python train.py --init_std_down=0.00667 --decay_fraction=0.811 --batch_tokens=[8192, 16384, 32768]
MLP neurons of a small language model. Each row is named by its layer, matrix (gate and up: input weights; down: output weights) and neuron, and shows model dimensions 0-255. Each number is 500 + 25 x the weight over its row's rms, rounded and kept within 0 to 999. Numbers have three digits each. A neuron's up and down rows have the sign that makes its largest values positive.
After each neuron's rows, "fires on" lists the tokens most often at its 100 highest values on Wikipedia text that the model never trained on; "fires before" lists the tokens most often just after its 100 highest values on Wikipedia text that the model never trained on.

L6.gate173:523474452503523440508477503495510528485443511473505494524480490469491466457513499508455488528539504558502496526496507485510509480516522475492513459534528530513552442507537509498468544489478511543548504510486525506532513513472492417486455497488462528515519486496507466498484502478475485523539450530530465548529529519506489531512494509506476481501485502484490517508524520516529536508522526507478481494488461478513484489493541504521511483454522480515490505526542456502473513486498536484486529475505527524510519519483566494509482473489512526534488475535516526482476483551501523522494503537501508502474517503473488448485498495475525508469508523493485419521488513515482464502501505507444488502482500507472470483508502515533500484460472472497512510521470457538463493485506499
L6.up173:537566502548543494471496534495484445515500469427508519503533500498422502473465496500485509508528477545445524507491527525545507492475515525543507490521481502465531483489522540477441505520504485466497533489455499480514517521427506482484487508495494505483557472482510524460513487482491485506511498491516517493469499488456510446479448527488497493530506512512505504525519474524480504540507502517491504483501502528490484498482452508494511489517532537489511482542511478522554470501474482491501494518502517516473501522504526519507518538507495567498478497501531514494476490539496498473520485445538520512509499491523485501491522478528493523527487532484511499498461517511499486503494492543493472486542520508462503513535468503490486468451484471543503453536484529476471455490497515
L6.down173:489468456510525496468449514522502461491509529524506541497481522475506497538490501460527477503501462520479492486494509454417458504510506481513530507542520514514482547483489534481542497490522553519516527528514547511487523520502514498447514506474508493478525514488503481482479465522524513509472499482512489446477444502487495463528502526478486481505492478491484504493496510479473515466500531506444486490463521483513468511468500520501504482545520501529491468507523473506491574521500485536523481482483524482491512457493477502506510514512496524496464442512496478535493517485490524492513509480492469499502550542465554454477500516466584500520487497477496516506521503490469516496493486493539526505501475508517526495484565473510513481522487526499491554505543475532488500451533528
fires on: " |", " –", " and", "us", "ory"
fires before: " |", " |\n", "in"

L4.gate369:494504500518522507523495450507505483490528510450496517490508479473481535482565540487538544517491528516465506501518491499484501457512498522495506427553531522499502516511477479466503538537480504509508486514487527493472495532447476482517511466511542509484484472476482518496493524500528492506506460512511501510488518507481531506449471498489473550538473483543492439470489474503523512495484517533505535493518523494512477501505532512501495466488530475494506491587473495517591531529558487542472536532526493522484515441508547475467511479494507530474485501518493481508511471479496487519502500519467497472481508511515474454475509517507524555486466506513488493516493497546502494517481487480440515496479489479492465495493544447520518529513488511502505525493502525486494478477515526
L4.up369:519544497521492471525490502506480489473512490494520488511512506532480506478494542495527545449552518544519524504526520497497517510490530531507534485534506490494574489503475505490458490443486505497518446516484495516524475475505518461492526485484499495533475517493475543489500518502483536482483475463501440479532555498511434581441506516521473522501483482491480482525503497461524545510514492528490528528492485504515473514484516513489534463493494472467476503517497511484483551532527506479451535468524529535512472460508519512533536502508450461508476462503526515461468494539525514491461499493454523518479531476514531487497497488511474481472488497508493466533487541501492495525508479503498494478496434516478523490494505479465490483488475511483516539479511485498467493476532514
L4.down369:512535473483529468479508461474505508485526477499449448490529545512517498537488506522526484537521513491466471498487525485542472512514508474505535480471471520492514494485516492480501451550484487452462528503506526512476482481469515526555471527470493509473505511478491516507470480507499508498520535497513448517519494560514497483511491481514468478446518540526475514497518459458543524514490526515503493539522489530504462498502442480510518510518487431529479467447509505501539480505464493516441484489479507497503539484490470509547507558509482517518491472499516516476501497542551509495517539492553517506514501512481481477521498491490507490463489504500440518547505494472454514506481524498537494520516510493479506503509503515566488537460499505436487488507486505489487501490490496
fires on: " al", " play", " ar"
fires before: "l", "ong", "b", "ed", "t", "m"

L8.gate318:511530527465501506497502514466521470474433489485461474458491505530537506510511458540511491549480490496519504506483484497496550505525469509521476508527501481535530498474498550547450486479506476531509457501512557523499502526533526477467474530502505502534464521530501493502503549506586525493482483504493476502521503495517538442517505509501501527533539492477451503456492444520530494511490508468468525520450477488473510499493524487538516534474527536500517529481471523555477435477507495438471510502506490543491531521483509505503516518522527498473512468556502511524498461503488468474516518469511523479491500490486499515475523521466513506490501518451503505492468521492501497482491532496471517460497495467451489478525522485484506517534486513495495499514491477529477475494503487
L8.up318:531538510482447519510506492542501515510501515531505525468520458531494513463530519532503508437496479509463500493502497487503506552484484511461505515519504483496478483531516527540497503527526526462537511455526479535502509502476476480503491544506528489527531478499484478477481520497496548482516496529490472458543469498495497487480529573465480483483490508494489508488464447486498518508476484541535483469536470484533494492463528522481501462538484480449477550547501469492487504472450445479507526478516496506494519510521518497495528530499499510454498537538481535506500503504488475523466527501537470509448501505481461477507506559457452507492486500499494479484487497520493501516488561528474513454506507499498470500515563485472481504506494474470512503508485439482488530502513497
L8.down318:509540513478494492496479531496500543481457503461506505483538556514522493544480507487521480498509507494481494513495507493467518504533513468499524502524505534480469501451522496508491449467491482464543473520531541481514486489487530524531491509517493534469534467490505530503496496522551513489529475452442472503522479453498518466519475482498428473454525530504498490455530506564482503519486469473516482540522499524503520516498516525515487516488518490521510454477502511438539505513532489502486471501468509564541511532508519509498494484498497494495481513510510510523527516535522501473508424505493502516522445476499487461513500526512516530502428466472512473501478484463464483529514493503532500483513501532477483503509465513485489473535498529488485514531467467512542468488512531
fires on: " ", "ic", "it", "or"
fires before: "2", "1", "ro", "ary", "ip"

L5.gate290:532505508472497536508525519512516467524521518479551486490494509469518518550490490473453481510528512544495479503479472511549455526498516512498538484506491495475505533499485493503498518504463502491525496493551475511494494497482533470527482481498467507467508456531477514491480502511452510472550473511476501565473547533489550524510472533541511479470448501517505547523479499479456511487475487484498526524524469480517496517447524508478499514473481530518547506510474467468499501513511516461537528478478545445493526506509542508526501490536466510505438536492469509476534495498469501505503493530493483486494528507480511493566510519501521498501496435490514487513479534533505500500495509516486509483481534496485525460462498448538506505496491484469518463521464456481498485485505440
L5.up290:514479503534499486500557507538513470493491503501495523511496501492501494508509498505455464535456545504507522488501483525486482492497468487464523517494493564525486479503487474492515464508504453548476510465485504501501515461477487495501530490528476493480535475483527506529457524499463514523461464449496503504524497463530521538502460501539507469498503520528517514540508509467530492522488522499499481496510497465525483458512476502525508494465482484515518455539517482500587493520494500579507545508471492516476510470504529539508489545524501538537464473503494516498466503506460515517540521504492520531517483517522511490522501464462529511471521505479520473488563509425518489511508483517494497512526492454481481500455472489491476507476441473519531505488451503464496462491505529
L5.down290:517456475480501459486500509510493514506497501478512514555494477489478514525482530490440487499455462492470511503463489489515474477524525485512461500504467514509498494494514513490515513514493495554501515494505489540460469461485479507504475476476474507519541487519521474499480527541461474502498470539508509498503523498545490528492505527506507496504488510475505475481474497496518528508505504490492510547527464516483476492495487484535507526488477504514496483507549528498547481533514511567496548469496449470448509522510534503475460553535494524498496439531487463488465500505547510509487515555522495546497509508535532443483566494458538515534492531502439445518497486512524497497521530509494501506511451498442518496516458492491525485512512499474512495488478503499481534452526546
fires on: " |", " at", " in", " b", "G", " g"
fires before: " |", "old"

L4.gate417:545507534526493502530506480509551473506528516508516518503508527499534488456505493488456524507486484519504553485481527527534521529502472503524485509542535485488527482520451471532507484483481469512487504502530519492509522479514475546487534480504510553561502509482529504512488517505451504504510477528505494539535495496510479532463513520546535524445494492463463499520507465511478506484516517507502494508537457472528496489470512499478502446546488469516503497500497506507478494523498494523461473452462523483501489454498493488502478516497515534502485493488481490465494486542512491492497498491492501475545502514515568499542539502505480497461549502485506486479558539484483528492462399508504502500486499504511539481431506490495465520508529509499501436511480461510481485509468478
L4.up417:519491508530524481505500502516500502483513495464501496529529488511525477514513476531465493510544509459513504508515517536520502498466508514448511517537503516509482495541495501485519496501448502496546521506506499508530504518498474434543502459547508520506515489501526492497493496469509500461477479488461521476509502496473496446510512522529547494504483527485483481494541452519507443528533497478492452487505491529491472499518469500536509476508487529514532485504504499494542459479517449484501520495486556490494479473480540496532502530497480474517489528471547497501492507487510503516514522523554473487472479534562475493544553485427474525523495426494470508491467509563505509489523533544461479476502471490468503476510493492495525484496483461486528515512469503443516463542502525
L4.down417:478459459507523446493472550493542512519506493517475511509527521504487470499519474514500489523511481479469472488486501482438514511523479504508512518529492488537485549525521477521516475499503473520532468516494487534502483511484517486493528473492487539494516503491504487478504533538462463488513486548509513513552469511475467445485515490544526476523531442471511473519507539447513519502481501511504490514533479493513471455515519504479507496526485487436463479496501496509432543532476482509473501494536495518473507499488527424501519505455539518529568529513524492503481471478506492507482496440498505494489470481515527517505468492493526497538509470500483537489470476492495532491507487498532546520467452476499496529490482509510518520493514537525454508527564502528528510494519501
fires on: " |", " –", " |\n", "===", "ount"
fires before: " |", " ", "|", "ry"

L8.gate8:524505481514520488503510475479584521487494556538475523498514503519495476471517467517489500502523515499530515496487498452477543511490470478488493510500526510521522488490505461482529488477486521472521469525509524542493504517518456520504476485484472534463481489509516524508496492484547518501522502499487492513491515459525479512494499474482464516513498511523471459552524506474504501497466503481488508491503478575508452476540524496490493501480517507529469488517533489518499491516510515527475530519467506492490531488502499533519485501488533472539502509512467514508483516435488515496508516520498503485436531510510448451449493531462447477490481553508508499482453500488502522498443499496470460530532553511550469494451557481503530531512454512511498502472424510502528516502476514
L8.up8:532519461482506472509499467460493512519515565528481535509536488482510490461500498518490523500481513522497518495512508509490445486513469473530486541505496496515530500466501464449484516540454519503469452485460531502503541504517504483473524469475494512525533486504509515515499503516505556496487522469500518472525464509482532503528516495496483447478473480465541518528509528498472469460526538526497473498517485526492465484489518469483509520571459503531503514545499502534485539537485546504468528462477538473492470495503476468527499504483491529479505530527515444464535507491452504471517510476473519431497485514507515495481523495475501483448524497469519526510529518463490547456542488490510490462487490495509436501495501479490509516501473516519523481505494495509489497536459474
L8.down8:498481498451520499518508495524516488483527500482453544462474494525458477475500498515474478512513484525509494483465473484530551490507473501469477499470511494512498510493499473501482462525504488486502524504546508468518477476467454505467532512527483516508465500467487478496544510549517513508486502507471506523456513473500510485515492489502471559434495496487482528524521492495446497479532442512485504555495520513500524502493547454478508511504483518498535508574526556518518521478502517510487541510510483501466537466554488520465512502528529500551515482496518511469494473507504477539494474518529572511509521485482476496489471490542501492505432549500494512532488507528442526512490525483473497491507476492495484502474541492495523461547486486535513495494493508495470480523442486
fires on: "ec", "it", "ro", "uc"
fires before: "ond", "re", "ure", "u", "c"

L5.gate129:516508488503492512490532484497521462516511501428537489536531499501530504502468513511472492501515521496471551496479482484499456495499490513466501491553523517482479480504504515530542503521498492531515508487449489493477501458484536499484492506493487499521521436497488524545484515524530534511507470520483486506497485511512574447518501522495504457465524468491548521503552484496482496538510473507451467485516481509492491450485512527474497506489517533479515492525503526531545499527468504533469490455469528455495509500506523494467545505447537497534475505488483514486531481553510501498511481515512499535501518528547522510497500513482477549538463506494518477525491502484524553492480521506490507499487536443496530520497483479482445491501500495485492536494439513448549467491479460
L5.up129:499492527522487521491521492467508517505521500468510534489511491519526498508538555458453547560500491494521506513486470529508517460468536525487536505516533479500489483513523477509468493509479475552492512529543479512517494472493510486532462487563505529487494497483510449501522452506503519544492467502526508502496515523541558536507529502509532494510487494505496573489454469514471476484481506509501464525484489455483488495477448486468516516483510510503525511473516472472543458519492537528484500513515536504480525487504565523469518491482468482506498508527477493493483516552462498518522502498509527478515494489502484542487465457472523502504500511484503537501502481534533510499538515523499529504483499475443501449506432503480486490531475449464509477499468488477477449528504514
L5.down129:510519490512496481523504487567495494507548496490494493525515528557513503526497535447504516487454510542519507505472509479506511489570494495527470494510494457439504536477480497490479502519501507493499532485461496500461489441472493483476492461496500529453509495490533504528544495459516504503490516487506484475515529533525529522532488512483544471496501488485516549476493506515496503474520478486498477490532514489487510482508545509498479518516492482516517530498480478478543483508527540544507504501486487503477489491499480434502462490483448573476487464417527485490447482511504505523535508514474480502471446523523480472530518474507529463479492562512487475480469534520537475486525470509541504512515475507508509505504511491441519501493508507511495512490450498545490486467508501
fires on: " |", "ee", "ear", " ", " (", " –"
fires before: " |", "k", "s", " ", " also"

L4.gate331:474486487497521476493483512504504479492479500504521498496488494509428507456512512506552476482481486501504475507549518498502510548488528504446489456473506497464498516477528501501512506538488503508502468498477504449550476516495475566512510504489494488470519478517445502499506492489524513457513511509491475517495492526552452506463507525485479509500523467466465509537468437498542493506459506485498540510495526468485508498521506500505510516534490498546484513556489507481527494452506444521546496512521500482526517514488511516477518501519495490422558528484505499500485516488505505474491518499507497455523490479505454534524523512471506564487543493497516498489460503493525513501488474506421530523501472507494489503436477465502544455498474475492503512542550484522484474491496517
L4.up331:491518528448511504501498502478514487475528498468473515519534509505554505504544496577504515468507493527497502510491496491498478541491512475488530518538507521487435504490524518471495482512490462477465496459482506494527511472460515592501516477501474508494547520506534495482501436454486493474487524496511500506488481484499500449462522512502542528505529448482551478491487475511516562518503492499531501499469521496456513507489536508515531548525497475447490484483520508475483501511451463484471494587455507430504534517503531502494514479510508477484498482517521497465521484510504510503484517484550540498502516520504545485444511488488494510527482499489504502518481514521513532490489513516453490503488493457505506521487497515503511491509493446516507516487471521474475486534509482
L4.down331:464462492523525551473531487529508516500468498513522495512496542532469532502495496497438493524475470447542519500531484490495480522482469500482534510487509483524472512471511480492493519495491467487460467509513511500493547555514490503507511463477492472481509531504498487515504492540524508525487521511484498516467486521496492477496501493508538521473503502494494541477509452497512508501496500484520561499479507526494568505488526504476534521513497440506491475487504506505497514493447497547470579529507485527504531480507476466509484469488513455473542470481534528503497532511464501484526469475495489482531503524534530459503473483477532445455519503507536554441510510483481520500481477514497484514464500518528481496492487490432484468533459553517467485510476513472547479517495519
fires on: " com", " o", "ce", "em", "ch"
fires before: "m", "b", "ver", "ed", "ment", "ut"

L5.gate378:474516513503517515492501465550531500453497499500558504525506488516498519508524512478427489517533553540499563497498495482508487515502462513509475492483481524487545497518479456456544498465504472494459518519474481500480502499466549493473491487468462519534465450469512494508486521530461513524528477516485459544554512516513512498499465478534464481465519504536504464522495475493489527494512515510492509504545463497498519459494496494463507545517561500511520506509503485528527522541498520537498500478485503485477482497504438516513517504500453529527488477484446516512482484512553511485527514511528495482505501478491485465513528527516460489520532519519485488529526493464532495504483484499501491483505521517514483521494477474488465526507558497451506469514479497446463504442496481
L5.up378:498528514524484490487514469506506550494509489451485489539500491476486533484502495500500565518501485550430525515484500507502489498495480491558505510514476521504484527447487542546513528492485514502481482497435487488445521487515528477454485534501504502520503488506584469508485533525475480504430527491492516522494477487504538486528468520502492461491508527512525493496512457488490499503570512529505492483530497530504513430490476502511520519479499504501519495538521459496559535489514529508453507453501505523481523517502462466510521510485559499523484505511507515464441514501489502499505493480511474527507500478489515482484474486559490471497457490512543472502464469516488519489472534520498464505494516465480525502472458527514501481470476498499466511519471488511484492511485462
L5.down378:528456517532507514490499467498506480471467505496501494501504490511475441467513480518513509492516515517487470497517515482472463509522482504530496521511457493492499522532486489536533465537458498488507495529439507494567550534515478520495528509491471514502515492494537462490489471550497486537472521520496465544460484517502494497502528508483504492462492503486507512492509484473489519483521493494507494502505506464515513483499447513482496575460490491503428501496499473478529558486473503468517517546483538492518547497501531541501508495517491470523468474551507456506497504489516491510508501512487418520475550519501467490508516484536526476521484465505492501504508483584487496506465502517507487483477540529471498471511505485449537508523543495508564452480469514518513506501505511
fires on: " |", ":", " of"
fires before: " ", " |"

L8.gate242:507553501474538519488517497474477466549475552495485514475518489486560520491511518481492530478501501451451507502489487525494485533511538505529486570507525505493480522520488513512487496501534532460470467516480533540500507538491504507502487544504502487533536509509491516481515458482493518507482514462486485506546520494485498514519480528522502502520522461550510507534481468510533485514494508561477504471533493466476474431465535475509467529531528553486498489458541469486471474469530518492475444489438475516522500469482506515487490498510504459508503524505481482502505467494479490503475506475539493450500516512496491461518479549473496520532478505489544490449470503529514499494471453492528496482499530491530484496508520486516470541508525475544491489494486460515519464486510517
L8.up242:499495451500487521487515493483483538515453481532516500466490484509481477498515515513501481487501443491466492499458534479495480515547520481518481519496503493523527514493531471466496477456504455485466510485512521515511475488535501518442471524564523507468500554541486527534472486538494497523502476493480454457486485484473492498529432501513516513484494436500494500465506478540492517508488505495515495512523496518481490446467556498525500508511477473502517504492526466495502486489477570510489502535496454498474532499500469514560490502551536520541499514514464573491502502532545500528511471488505541519428488494536485531508510523508506524512500504462503482478472485505546481504500467473479531458495531507527488487540528507517477486514514484488472516492536491473501495481509495
L8.down242:535528483500493516519555511502521498476506521493509540488529491511481508503527512488471488502497464475485564537529503513460417536541508490539484468533441528534492520468497494506496489508492478476502466514476472509502490513515504499499502503469476474539522489491484502524482511521511512498486512491506514516534515499469538488499500447477497477501502510516470450485536448518443493529487521486525474525561439456498519501523501509543470509505527525489532527509535503528493518480499504524511473494488539512489510541485486531498472460480502492478465491504490482496534498517469533535497494503484516492480474487526511483487455526491482493517579456499494501529489482484518538479509489505499508538485532495481490507507548453495440435515428516520486491535485478488529514510470520
fires on: "9", "2", " ", "1"
fires before: "0", "2", "9", "1", "4", "8"

L8.gate516:519488497486498505555502496485517555485511508524503499466453538473497474507521505529493448486476485492530531511468493494512463514511502491495514532535520494517481494508523474500499526475500485513498476537506484454477514500473477495476464499516504495479484519567517456459514496461475483503459482510502505403498503491477493523496529472520455561490468463503511522518506490494534525516517452526473510498497487523511476511460525514477530493514501495507488506496493495522479468511523499470530535485460492529557519483531503512508499473454516462520463549489449478465524508505496482528505548470493505501493536511518491483527506527520476497504530451483521475519497485482482529526426460518513517488489513487495497520503470495441532510542539483520451472545520509489463537533490504
L8.up516:503520533491506493541515519540472500447519505511508474502519486524499490472545461547508479469459532482484489517517493511481491536524506442467490524497547535480517523492468493495503508499515510499524497524524465485492530514503488510509519488490535463478479524523479511512524488472473495463491524470470536523478573510478486518436508518476525497498509567477482468517486531537491491512487540484488481476535480501523507452531505450515470464533503496489453506506502524512507486509492516493491524516531517491516489492485515477502495499467513469465513523468491518523518485551532474459504514513494500537408503507443458502496508492448441475427460495505507496513470516496466463502490487524525476555530502494506494492487517493486509525468493519513493472523496519499521530521484535
L8.down516:487506483512487468533513538481482448494481537500507520510554525463513477511452455488504503469501476504497489525514552489476496493494497512505504533531512469476497489526505476516472454497480504494477467505528494512508469488459474522489498522524500499529535527518447487539508489473464493547486505480509482494508479510491506485516533479515474477542494479437518481514502518505481518525472501484476508480507492478517475477509507455487554498554505481506441501475481482441502544504504525502513518498464481546505530464503523485527534497497476445452512512462507484475550512538486462527505499542492510462536496488524556512535504454512505449488522509487525526526507519512515507503459487505502556546467522478507534467507518510523515544481474519559471492512526479495474512524463518
fires on: "v", "ro", "ce", "r"
fires before: "i", "iv", "ol", "ach", "e", "v"

L8.gate394:536538519512533473488544496484499483449499508461497500520521524485521527501530535490517493539515516498519472504472480536511497550506483460529479451500526465462482475504457456490521500475454495508503473494536539499470486510493479480513462530488505481509520485500522499530486445514474494508529521506467480504497483515470474499530496499469485522520473514504482488499480507469500503465459472553485499503488480526484489501528539477489543539435526548522502494499494511475512462471480489495506520480501490520525500520516501493518494520526484537532468526514452491520495500541542524488478546507478490490493498504492474495544494560461479540460526471520548526517455491469477455528518511553520478476481465482513460531470517463549504506499563498517522507523509509518463518509472517
L8.up394:509509510522487515502505495495516489529542501519471478506495438520455477495463502508474500536505512469498472486479539501510481511471452506466497488523510469538488451499496513518524487495503491522509490528489524530518482471517487499521507467513484515448553511531478504446481503499529442552500494518500463512533517522509505497483502517496489454499519471506529513518440474503477472552455520484551472516546522535501527516488460498441495473489500512510520508472485509498487519492507518488518535546519502520461486510503462484510497460517506554492542491462501512507512547490524504504508497452495505537480490489496514520520457514490480517473544470526521496492500462502496502506477474517518445509533473503512496519562489558494496528525497514532537513507536502413466474468481490
L8.down394:460501488501515512480448484530512549516499483507487512534474503546517456539516460522518485485514470503510562481516490449495491493449499506533478486504493529464543461518509491527496509502539491505499532491518468459520448479489462539459511447505549502503503462464446514473504541511521539513504466472535565503515484541498524516511503495529484494516500510459494483527525506490507503494511493499485539444516536468466504499448526504488519463463502479489485471516491500523479489555473501469481535489464458489477508502491495500511522480491523540486537500541478523482490470481508496487524500495506497500507492499489495514449526484471509473472501534503540534502521513495552569459488504509491527487495505511482492515510450493531473512500538509514472533507486451494492492517504548
fires on: "v", "t", "ff", "ent", "und", "f"
fires before: "en", "er", "ect", "il", "ent", "ire"

L8.gate619:505481496465515559498510518494518517490513490515529489511503494531474516493522510528557478468493523469502525513475543507482470512497509504501456506498493502518490477525488468495519533466514518485438459474513530534475426511495486549459512510476503476516498514526496455497536517511506485445503474485491468487485515486448515526550465510522489559491513519505460480548491502503503480498524466497473516537472443515511504505490524516485447524490543487506503530478496585502508501495497509456483487490494472535525552493510495488507481494484510458515532518524486501490506469489482504535491525479514432485480497516483500478514487540501485513490531504518521463492464498467495523496501480477568489465479514527539503514493546528512498530537511464483455491484497490499538528517539469
L8.up619:512468434499533487470526486521490510473494562537480480484498482479540510482467499496464460502474515515522524497502525490489501471518447474430519488545503528564560504496520467504496460471535543550492480518468498524513507507534526444513498500503523497530529455480491480527501491456522531506472520503466513504502536483479503489486512536484500540508536494492475487467477533478498515476516492477476489512500499523511512460495479479494494489514515506493505504490527440511498533528545462532526540504513511482505492525502506477467517439486455514484556534462470495545518480517534529482506495477506493540479491517512495453488488478512535494490540464497477488474449530507479448511454517503532493505521520527516505504504533469499501502494514518496489527504523530503507473498469523
L8.down619:493521467513473544511468502529467527485500524538527523515481490454518470500505510513481503466490450487510494507462489488510497528519508480475501505513470533511498505483514506528477558511528488480524506485490495506488530480495538514551509474481531502522521474463505480516470508493488506469534494519516476535478557499524525526480485457503477489475472527485486458564515527471484503511529554512520487528482481508441495503506498551487507535528493510476530540469532504539528556459526480493500529488501464490528517539496543511476542457493510483476529493480518535521493504512474453499447503500497470481496528507491437485506445465492521512505515496491509467521527501473466496525522516490474507481526514564519526497482455474513451509516495465494493487511500458445491489521525464
fires on: "9", "4", "1", "5", "8"
fires before: "5", "4", "2", "3", "6", "1"

L5.gate695:540527494518502463507498501531466557506495504469545501449545501517461513509449463476446518495518496460495558498497512524496499489497469526514516524545483489448501472512479477473524522445496486499489477522499509502513540497486494461513510506487514483525501453474522500521468532517483505510461500503498476449567502504497480519526508521505505504519520505523507506497497483538457497511488498498507512466513454538434492464483525515556498494519504507520546529506530561511510491496488496490536505499488541488452497466491472498545502513459504524521469496444532515508546496521461500508456525526512485533492502518507470462501527493480487493544500487514526488511506506487526503514458508492508463495491488493501525516513544482474457466508480480513458455486537521450470495479464530
L5.up695:512530473486504523508503512516488522512509499510517469487509477455513490490432522562554485511526495522501491499496493508533462496468510460536476500533516476468532480466487509520510496470512513509495477489469520440496550504517494473518510555492520457518478488489503453490515523492512502537481459514492512503492518511459494480487507454496476515541531512493509504480519477517452476510516505483482522486539489476513508485507518507518486470503529461534547513451517487508501507508494482554418527472523500497467446446512461532515467485464495493505469500474490509524529515528497498482453510467465480505546512509513553487487511469554539501506523489484529527564512490515505535496476538472500532491465505482502519535524540511490501514473453493489514454497505471503518515500481461
L5.down695:526496472515500535511501522483536487492529500554504467475476501513525539500497510459506468503518515486506488488455478512518512466527501487522515522477524495476501476574516527543490480516434524461519497496480515468514491499466535497518478512514535514466516495508480499473529488506522468543448459497500504502517583520488502466538506471480497493485516487518481480488469484529488475507499506521502505503491489484455471444476500488460521532537474476473447515513551495497462475511509511480458485512475485505560489507487486573498485502499500511515513475496496480478501496473498519532458542503502525461520509521501492508475546474504543502514487517534484484504488479495498498506490566535503489496453561512495456570506525507519473510529513510531511499497524480460471483463480515
fires on: " |"
fires before: " ", " S", " O", " C", " P"

L8.gate27:519477496464494511505538481476489487479519475501489517499544528456482490510476509491492465470485485498503511518502517478468476513478464498502490459539486462509509508477502483468526530494518529483492483508538493536486482479476454509519475527501540434533485509524542472474453536515509445499501468505479445484481495503489493513530481502471494501513485494530510517506487480506466544496514480499475468493516461492458448469493520509436517485498526540497534553522507554492505515499491489529526526517489534502509490447499529527517523515532489524496468499505496558530505457536502493527533520521509507501484512524478477468529519506451518535504543485468461451537478475521483510510490527488495480530499513493542496521504569534493517505474500490492441484509515524468485545485436513
L8.up27:499498494489514513503537511485531487540516486507513556506481493503529509529486530492500526518551536555470485481479478476521487485504532496566474500513499486499496542469473538491530499517504469499505481476516481513515495507472519501504474469491473486497492502504556534510483508488507481497490465441467493524507503500477494520453512567493460532485508454501531468514497447524492486502493526528527455479526505528488533501484526541511542491526483512503533525480503479534484547483527443520491493517523540521438487452512511528478507507488450537477499526538480544494522452472436499499484498524467488456521467518521504499507471522470484502519505511447486481505539505495541502462529481482487476511512470538482495496501545509473510477489514513474503445525498512491477495473535525
L8.down27:505509480488485494489475525478505521528487485500479490470492535441490500496506471520547483539524500465489494522517485484488518489495498528509499485497517506461489511503516515501496507531479532479524499510499500489475439495481484500521512509499484475533539494497517479507454530473503530524490537526491490517528502472512466558500509508505539480465476504536466511441493486479462465487518456516485506510494581524514495465492468495499542487497511540487539476551553464501505503463531551492460516491514519457450508483504552574500539535527482508502523468459508475479509485517490506495509474457496514526510490486493509481477495515498482524502490499538493496531475521584504483498459513454499506518486454489448515525545562515523494513498501531507435500510510486496484488495508498
fires on: " ar", " Ar"
fires before: "t", "ch", "m", "ound", "ts"

L6.gate125:533525486539503471503530488534453562528524487520507495511503490529494498503486522507493489506517470517527511521456524504499505500514490522480502534484489540517518512412487507484527505498496490511466511490470509517497517466522498511454487497479511521539489448498571504540481537518507519511523490502488470506481461515464506476494546505517463528506510481483526487492499499528509492509529490505471509479526480521490511491485473519504482517518472437498510507488511496529496503497543509526482546489519496485549505438529487457489509495445527485522423488504506479497547481525505494522494497511506498477513507518511538474499504543521475485503506462474495494503475564424510518490441472505483493473484474533515501500504539467514450500447465484475490492522510466518451475529504445
L6.up125:488543451456521505548510489503514506501501517515451502500504484452484525501503499501515493457532519488512470494511551482480456511486479477535453502454523462501534523505534543476451499486510486440509459497514526487557489516464503501524509488502546497526556552486506516510491458543519480473521475509528484525490528456468525472479489536511499491525507498518485509498515465500459510509492509500489516531514512567483490519516508478488488540515500524456493500486541474516494505511533508491518504494516456520510478491506504486502437444552521528472515500508508526463470475483482500468523526493534539453460484479475466500473500473506510469483497501510517436484501524495469520503493485508536510490511507514512496496509523504510523550494495491495503502491431551529525497546510483
L6.down125:491478500461491497495551495496505462480494500526522509531494479498494511480515508539504572499505522483531498479466548485488479516490471464486497516423489481512515515460518472485484504523501450530485548511522504506497539468523466515487479501508468522499514518535495550516507526474431530478517475495479504554522513473490488479481507505503518516515498532516521523560494560499491499550483481519504506498500527513554510507526486477533494509496463497488479470463489501496478496476510556523481528508482480466490516524505499481477482482508524503477550492483474509478483457508527500521516564477477520490508453511476509487524504483520460504482450494482513468501526544529488505494476499495513493469527513462538557515485457497496507527532415478505461513512482511490494505526466462
fires on: "ec", "ep", " l"
fires before: "ond", "re", "ur", "ial"